config.toml
n_layer = 18
d_model = 384
n_head = 12
n_kv_head = 6
head_dim = 32
d_mlp = 1536
vocab_size = 5486
activation = "squared_relu"
norm = "rmsnorm"
norm_place = "pre"
norm_eps = 1e-05
positions = "rope"
rope_base = 10000.0
rope_fraction = 1.0
qk_norm = false
attn_scale = 0.177
bias = "none"
tie_embeddings = false
parallel_block = false
extras = ["capped logits"]
init = "uniform"
init_std_qkv = 0.0306
init_std_o = 0.038
init_std_up = 0.0438
init_std_down = 0.0438
optimizer = "muon_hyperball"
lr = 0.0135
beta1 = 0.95
weight_decay = 0.0
lr_head = 0.0089
grad_clip = 2.0
warmup_steps = 200
schedule = "wsd"
decay_fraction = 1.0
decay_shape = "linear"
final_lr_fraction = 0.0
batch_tokens = 131072
seq_len = 256
doc_mask = false
train_tokens = 623000000
steps = 4754
dataset = "wikipedia_en"
MLP neurons of a small language model. Each row is named by its layer, matrix (up: input weights; down: output weights) and neuron, and shows model dimensions 256-383. Each number is 128 + 24 x the weight over its row's rms, rounded and kept within 0 to 255. Numbers have three digits each.
After each neuron's rows is what it responds to, as a language model described it from the Wikipedia text at the highest values.

L9.up1167:079113158133092129075137128104121118109137118145075147149155159105133124151161124126133166108142155098145089155147100116113086109129151097119147122171131109131131101173144103130145130148095148132146133164122124182159164137103136117130076147133139130113134110130138152107129143103126141149150164102121121136085149105097142128140180107118103146140130152107153138133131101126154118127141
L9.down1167:127096121147161172095123117086104097124162128142157140111156108120142141085111078120155148103136103109094097132181133150144130107099152153134161121098108148135117097097142148146124097133147158154116156124103180162110123107169140144144085145101136165114085089133141166162110138146133119124114150115147124119150127151113121147108110157136108149082144123129134181093155121113068130160120
Description: Place and facility noun endings. Final word pieces completing nouns for sites, buildings or units, often plural endings: camp-s, fac-ilities, head-quarters, dep-ot, sh-ops; occasionally mid-number digits.

L14.up224:103124141143135172129138125071140103122139135124130074141150154137143145139138154116134129133142174149159141118109117114106112102111143123138153131116123098173098129141156191154149140172073111104147128169143139152093114119130153116112143106123121125133171092134142123151106117110135148136137158145148101114103157141113142108121141125132082152148134177129106100143115131147142104083123
L14.down224:158100166069123097081145135144169129120155142141136110083136148147115120120144112161161166117144115175096149144160151101133122131161129100132128123124136144122176093176116133101118115116136159118119107120127132133123142151140126168110104129107146164064075147103086068111116068116114109124099136164150146100129138172100108134119130134152130110115126118166147137124130153158154172080112
Description: Split-word fragments. Word-piece tokens inside words split into fragments, such as endings like -s, -ations, -ings, -ops or starting letters S, H (S-ite, H-ighway).

L9.up1493:162125178155164168156142125127134127160136142157112148168124146139132107125145147153143151180133085137119121157123104109121192089115097093112196097141119099178089141114154153124169142141100131114116156142129141111160147110132158126126149150135103120133143091121102156159115106197110159135116143149121125154114094131134148110117118098143148125097141113109118114121097136123163138125170
L9.down1493:142141161131130110134117135124145110121129132132089094098104089075115121133109118174093103131146107150105115139139144125133106144123152122114092116146131120156124128137094088110133098140157142110172127109078144164179180127137138154169137142150122099081126103139125129160124126175128132146083124128144137114110135136173079154097071143141106052073100133138125100157126105090133161174122
Description: Proper-name final pieces. Final word pieces or last words that complete multiword proper names, mostly British place names (Swindon, Highgate, Omagh, North Lancashire), also people's and institution names (Presley, Bowdoin), often in tables or lists.

L2.up927:167144090092092113131115129164110138096131142095130143138101175116093085117078161147100153140118117102103089186114102088124095140130106117104131131140151087118134112101132154100134160119149173132125151159133138116118140125130140150119150089090151164130135187115137072142146110114161135134150125127141133142148171116125114165144139096114157098158152126113130156122135145091150148114186
L2.down927:089130127144131120142173125122145100144101130166109118112137147173133138090110102121120151115131126123137101114112130128144133149144105134104170096114149122132137087126135107104121141074146101113104088065138157147115137129117089124137172111158169152096097119109137147107138162133150091118157178167108104190130096128128142143130152151094092135138122125150153131132111145174137140146129
Description: Clause-opening subordinators. Word-final pieces or whole words that begin a subordinate or time clause (W-hen, whe-ther, Be-fore, that, when), plus commas after opening dates.

L2.up575:105116130109126118129214115107133163133123102125108133115130162099115108106141178149132107112140112175164148135158161132175104080112112114102129110154140163103125125111146096116130158152125143116105152156131120117120136136146044136187119157097185119102149145161133140150104140146115143136156122134150135176179141161158174164111119105092106100148142120130101132154113134137070130129163
L2.down575:127135124162120177158169128114136090137067142159101127104162123180115119150112110135150157152149141164109153134134092143151096163130168145166088137132132164121135123121156127137125137148133166132125111148109141164173151131118093091137183115145100119077151128140148157141109107159135171151101103094137104094135175117119114120132145122122145155121141166104133131121147123076133147149131
Description: Creative work references. Nouns or pronouns naming a creative work in arts and media articles (single, poem, series, role, the track, it), plus quotes and table pipes in discographies.

L14.up976:132124143125092119126132140102183152131132158134132129120145138137156073135111075139115124103190159093149120142116096123102089116094111116142120146142100125173086129152121129149093131151151174131071143158106143166146135152074123180134093155128149149081110121125100162113161174117160096139101115161128157114139135124145132102112126127113128170110136111118170107113117110160159124112139
L14.down976:122152184114133167161187150144119125142141133142140079097126106115135160113123172136133142120135113106128108079087090123157078160129146154091093139138133108154136127138175122150094137086170104093130117109137171133159118097122144131098110126177127157089143175115112142115150148104125106150086095131146112110124143125115128151127119074123078165102097137085158167160116117119116125145123
Description: Clause-boundary modals and commas. Modal verbs (should, would, can, may) right after a subject, and commas closing a predicate before more clause, e.g. "these should be", "beneficial, because".

L9.up1494:144150153091126091111103121147127122117141160122121146088111133164120153130153127100164081158148164122145083095138102103076119069129155117136126165079152119140132155148161182125144143148144176131179132140068138109113133105093089138101166176124129158133117114139135126122100141172114157115187109166151173108110143122127162157108093110127112151084119138111117124131087116094110134092116
L9.down1494:148089113101140133114184134055141124124106117078119096091154131115147097128104146158157148154143127105100060111109132089122133138139139134099174115113114133123133132124153104120140145109142151075103138143145142182150112119158112155097116136128141125086128121125130117130119158151134138149165115139123092127111166111139087154120126129154161138141130115142100119139148096128122061091147
Description: Pre-verb infinitive/modal slot. Words just before a bare verb, mostly infinitival to after purpose or ability phrases, plus modals and not: in order to, unable to, would be, cannot.

L2.up635:113098138141145127136124123159097117149148125127131124097101136119113152142107180099110113124164165124153084149088163134130170140115121119124136179125162167159088190127101153131110099159127121105108116136069140127131153069117113116136146165148094131133113145150140130157105125148125142136140118102096170120127113116146149059120121113154133139146138149141116114119182109118129110126068
L2.down635:091144177109152164097116136145129158117132115078129123142119094126114112174138108149161149127094130134091139112133139149148156160139107143092129173121135116100145111087126109094102144110161118121181120078161133137114111102101125131088165102056112134145142136085143162064125132091155151125100125145173113150084086118079099175155112127163134107124153136114149124109144142107123139140116
Description: Mid-name punctuation and fragments. Apostrophes and periods inside proper names, titles and abbreviations, such as Max's, Don't, Dr., B.I.G., plus middle-of-word pieces of names (Nich-ol-as, Mamm-oth).

L14.up1383:164139150098085133122146148083087119163127128149159190137146146142139140155069099119099167114107098152087107111112105139071133133118110137105123130158080117134135120085107131099109153117136106142097135145122124107159111114160146108124102146131157125156158175092127099121130121107174127104080095131127145114177122092124141100138158115090195076109157120122105113140105104160163116111136
L14.down1383:139137118134114112119106101132104094112137115150128103121082111156124112131175094180124163128091136122172126146129157150109109123139103128125079143111124138147122142119172103153096104122174086116152148145123151112092123154094111157117105112145122170161132123168134167141000107145103111108123113122043106157133118128135091178117097137121137101154130183118109136090114118146111143120140
Description: Word-completing continuation pieces. Mostly the final subword piece that finishes a split word, such as ear in spear, ees in Yankees, oice in choice, plus a few second words of set phrases (Cold War, Real Heroes).

L2.up307:148115143117135140102116159096127131134120118120126132114112114125100124142159124126122084106144116089101140156123121126158135121109159121098102107154110163155120147131135130122129150154102080186141167143119097136124118131163127146133115121120096141131150117181114193108094133142170172126122133098167131148124085103100165165167128157136109118085163160134133176148141151148108144144143
L2.down307:165108107122092081143135095143119118119105145104098133180115085154132143123113082154116096126072128163145191143144150100138127120072106091151103173062127108166150099110156144180117105124148146128131137110140152155102140135093155129103127105129166122125134125104139116098134127125118091124131110117118159118119120139172135159146128158112106144135144119151101104102101111125118129068142
Description: Mid-word pieces and "in". Fires on fragments inside longer words, such as circ-um-stances, dis-in-formation and c-a-ucus, and on standalone "In"/"in", often sentence-initially.

L14.up853:119172135137155124125130092116144124146082115128122148133161122161115057137094078118117166147101151141166137161160095096119126117187151135120108124158166164117157192115129152102119110166128151107141136109116136143115152165143111112085136115144104176079111160174131086124130153109137156138139114090133165148165164139120101163125106136088171154160119153154153143137136094101133111102099
L14.down853:116146161116103121099170109151102179108140130126124143122089117095097100079131144103126137117119102117099088144124129120163115111135172156133086097126147132088108141123115164107151108142109156118142128159119101183140172108114135107128088120099094138128115158141147166140039108149095135135153133145137136152141099129117172140122145173159165091133136147107118145140134098143121140102154
Description: Field-final tokens before delimiters. Last token of a bracketed or table-cell item, just before ")" or "|", especially final year digits in citations like (199'8'), "−5.9%", "ed.".

L2.up1275:128125146153111134147118108103166144156147136174117156129099145134113087133149119111146131145150116138163145107122180116092120120147148113115134135085180130202124142125130148130145120162118171131109170138145114114112133116132143126111116175179136136201109139134109108145140164130135087134091138087171131124090129119090137076107141140130117148161157065123164153124115113102124148115148
L2.down1275:123108095117128118100162188130082073114110110133141104105157155133123149131100154134126107109126139173109112162136129153134082174153127067160096094160127150083100085147112145138121099111134149130109116148116091103147154122128125161103093134096050117087114117112127108142109124115100168137133125143091129127120137144132133139136104112151121091152116160105130156110100138126129116111104
Description: Word-final name pieces. Last word-piece that completes a multi-token word, usually a proper name or place in tables or lists, like Dund-ee, Jord-an, Gond-or.

L2.up540:165143090144102127096115143132118104108137126138094085213110130142094128122116099142092155147127163137161157154119124156109128128160107105174168135148134121136123151138111128139123092132159135160125159140145104143130090159135089102107172130128137155100118134130138126142144145119146139110080098127134107102117114115122098140172144128173139125095129158155096134121127107126141143119126
L2.down540:083098120123126104137119106110140110133138132135142145089095120122168092147142134081148101105179133116154088119097100142115080117103127139123152121122127139096098127095143126112096130091159117086098135121130119126128160110114130121119103107135119085110149112103141103127117102132096090119095155122124111137116155113101117113126092117106191100171123130067106156143151152145147120130145
Description: Word-completing suffix pieces. Final subword pieces that complete a split word, most strongly "ly" in nearly and exactly before numbers, also s, ts, ed, ot (sums, districts, cannot), plus modals would/could.

L9.up85:139100115100117132113105136126090141183125156103116128132099131098120084109116134112100125114111098144131168153137119094109157130095105127130141116147096147171119159150090098138150139140153089129130133125120161125138167129137102148129125144144106111118157082112105097147099112086152132115122130116111112141134146121196174119128125138084146098173116157118087154144120107161160153122140
L9.down85:126163115121165068121172105134170104186136141110098100136140104116108112092147131096126111141148120144125108134122112132126103085170159148138127101118150140172127138123084140138098142163123103126102176128129098153154130156105096158134165115128134148121137128127142119108183120108161118141122110070154106155131180130124125128117132150102160124171156099132133152115132066117135148112087
Description: Review scores and evaluations. Tokens that finish a rating or evaluation in reception sections, like "out of five", "out of 10", "a mixed review", "| Award |", plus weaker numeric or chart-position tokens.

L9.up494:168090125100130127122114093164108148111141095105146135145139124111192127168092154137084130157121143135114100113110109107133125144116134169147137133121148150125164097184140150148166143134099136110158126132133141126100116107145128106103106127099130109104112083122117148123126115116111142093130123140110143143171126104119134141126109134112135126106169131141088145129143112122127164118119
L9.down494:110127125158120144162162163115163143152129133131105138135169157116129134142138146153132108152137136139128136139139161145121164117133120119095118103122131171102145141100125153128162151112143119128107132172186134167132158153153065110129110133120176127122153153129160134090159126091140167159107096135107164166152122134102160116096093168110109113107109117094118148095120165126139149102103
Description: Word-initial N fragment. Mostly a lone "n"/"N" split off as the first piece of a word, as in n|ecessarily, n|ative, N|othing, plus the fragment "erv" in reserve/preserve.

L14.up181:126106087135147111123103155104142105144136151132116158135135145125150116127096108123106130096136115101128088151184126134144133120121122087133147116181136108112095142089144107141152173090125142153165108079138161120164136125139101100099135173130091139133121099132160103131132114166114152128102120114096124130129160068152094106113164118087102086098140118132118126127135116087156116142149
L14.down181:120134117144133121119139141167130128126136176171157122137116100144143162137129109159137115099135182112111131181129147139125198128168116119124077135105131125134134163130142113103160134141132149131147130156119142142151123143144147125169141127119199105145144115157113157142070139132130075160114124189114121127145122130123124146099165145121108100139086119133130118145140077120114168109157
Description: Repeated-name completion. Last word-piece of a proper name or number that already appeared earlier in the passage, such as Devere-ux, Islamab-ad, Kolk-ata, 202-0.

L9.up566:124112134099131124143116149156043111140148074095101121143117087125159108140130177124122069109162060113115179182103147130144147126167084088144130141108131107143122106119121110129113100111093123164117157141156117151124133139168158106140106133151113168136143173109097126085115148131093124155114102114143138088132096119091130153100170131109150112110122150113114125116135149108146145109134
L9.down566:133148113147137144105121117114221138122116189160147117158143115114061128116129100119136138110089140156155119132132104106128120131160113145129142125151165163106123140155145163146144215188139145110134115116117162118135094123090102130136153117145134123126145125112133122175130139136149153096126140142124109158126143140164114131151082153128160149128152114165152108182117086116098122132105
Description: Inside quoted titles/speech. Word pieces and words inside quoted speech or song/book titles, especially first-person I, my, and contraction endings like 're, 's.

L14.up413:136151128144164107187092098146151103151150143110102153129127113128126102167137082112106137112121086099176136121146147171152154138151100112101126122134147115163111108116078114110132150133130113115101131140122082151112111149080112116130112181102170114162174109115160149114133146107128094133094132122128137141153175090162150144116125174112143167116147144100070120170081142157185120117099
L14.down413:097175134111144186109096124098126138088126109109134148170132148148137178128103150124139089116086124123132113126178133124126151094128110098122122125121149146115103134122131128146134098147153105119123117135088089113113176155139125171108087125135151115175131146149131123143075127098151104135121129135131163139162155094102129078110175132145172153132122120104124131153094126135087126140152
Description: Word-initial fragments, often n/in. Fires on the first sub-word piece of a split word, often n- or in-, as in n|aming, n|et, in|herited, red|uction.

L2.up723:126139095149109125118118112137118113153119140121118105146122138127111137162136107092147149123140161144076149195165102133085089109108129079097103093101090128115125085146146133141117075148105096141117142136128119128115123124106177099144145136138165137102119141127094164134113136142130091161146156146139111151146110124114116124174124147168092173101130129126121117142136075138126136117134
L2.down723:137099141101141170127133168098064115083145157113166118137145111115099161118117118180110178142112155112125133126102132132157126167134160142132141137112171156114094087132072137111160124137147150108150131154118152165154150139138112084148096160139144111060123143118135112160097121139143109081071134096117097156091103119122125149139157082102116123121132102125127169120151126093119130120135
Description: Plural -s suffix. Plural -s/-es endings on nouns (and occasionally third-person verbs) across varied prose, e.g. platforms, levels, methods, roles, strikes.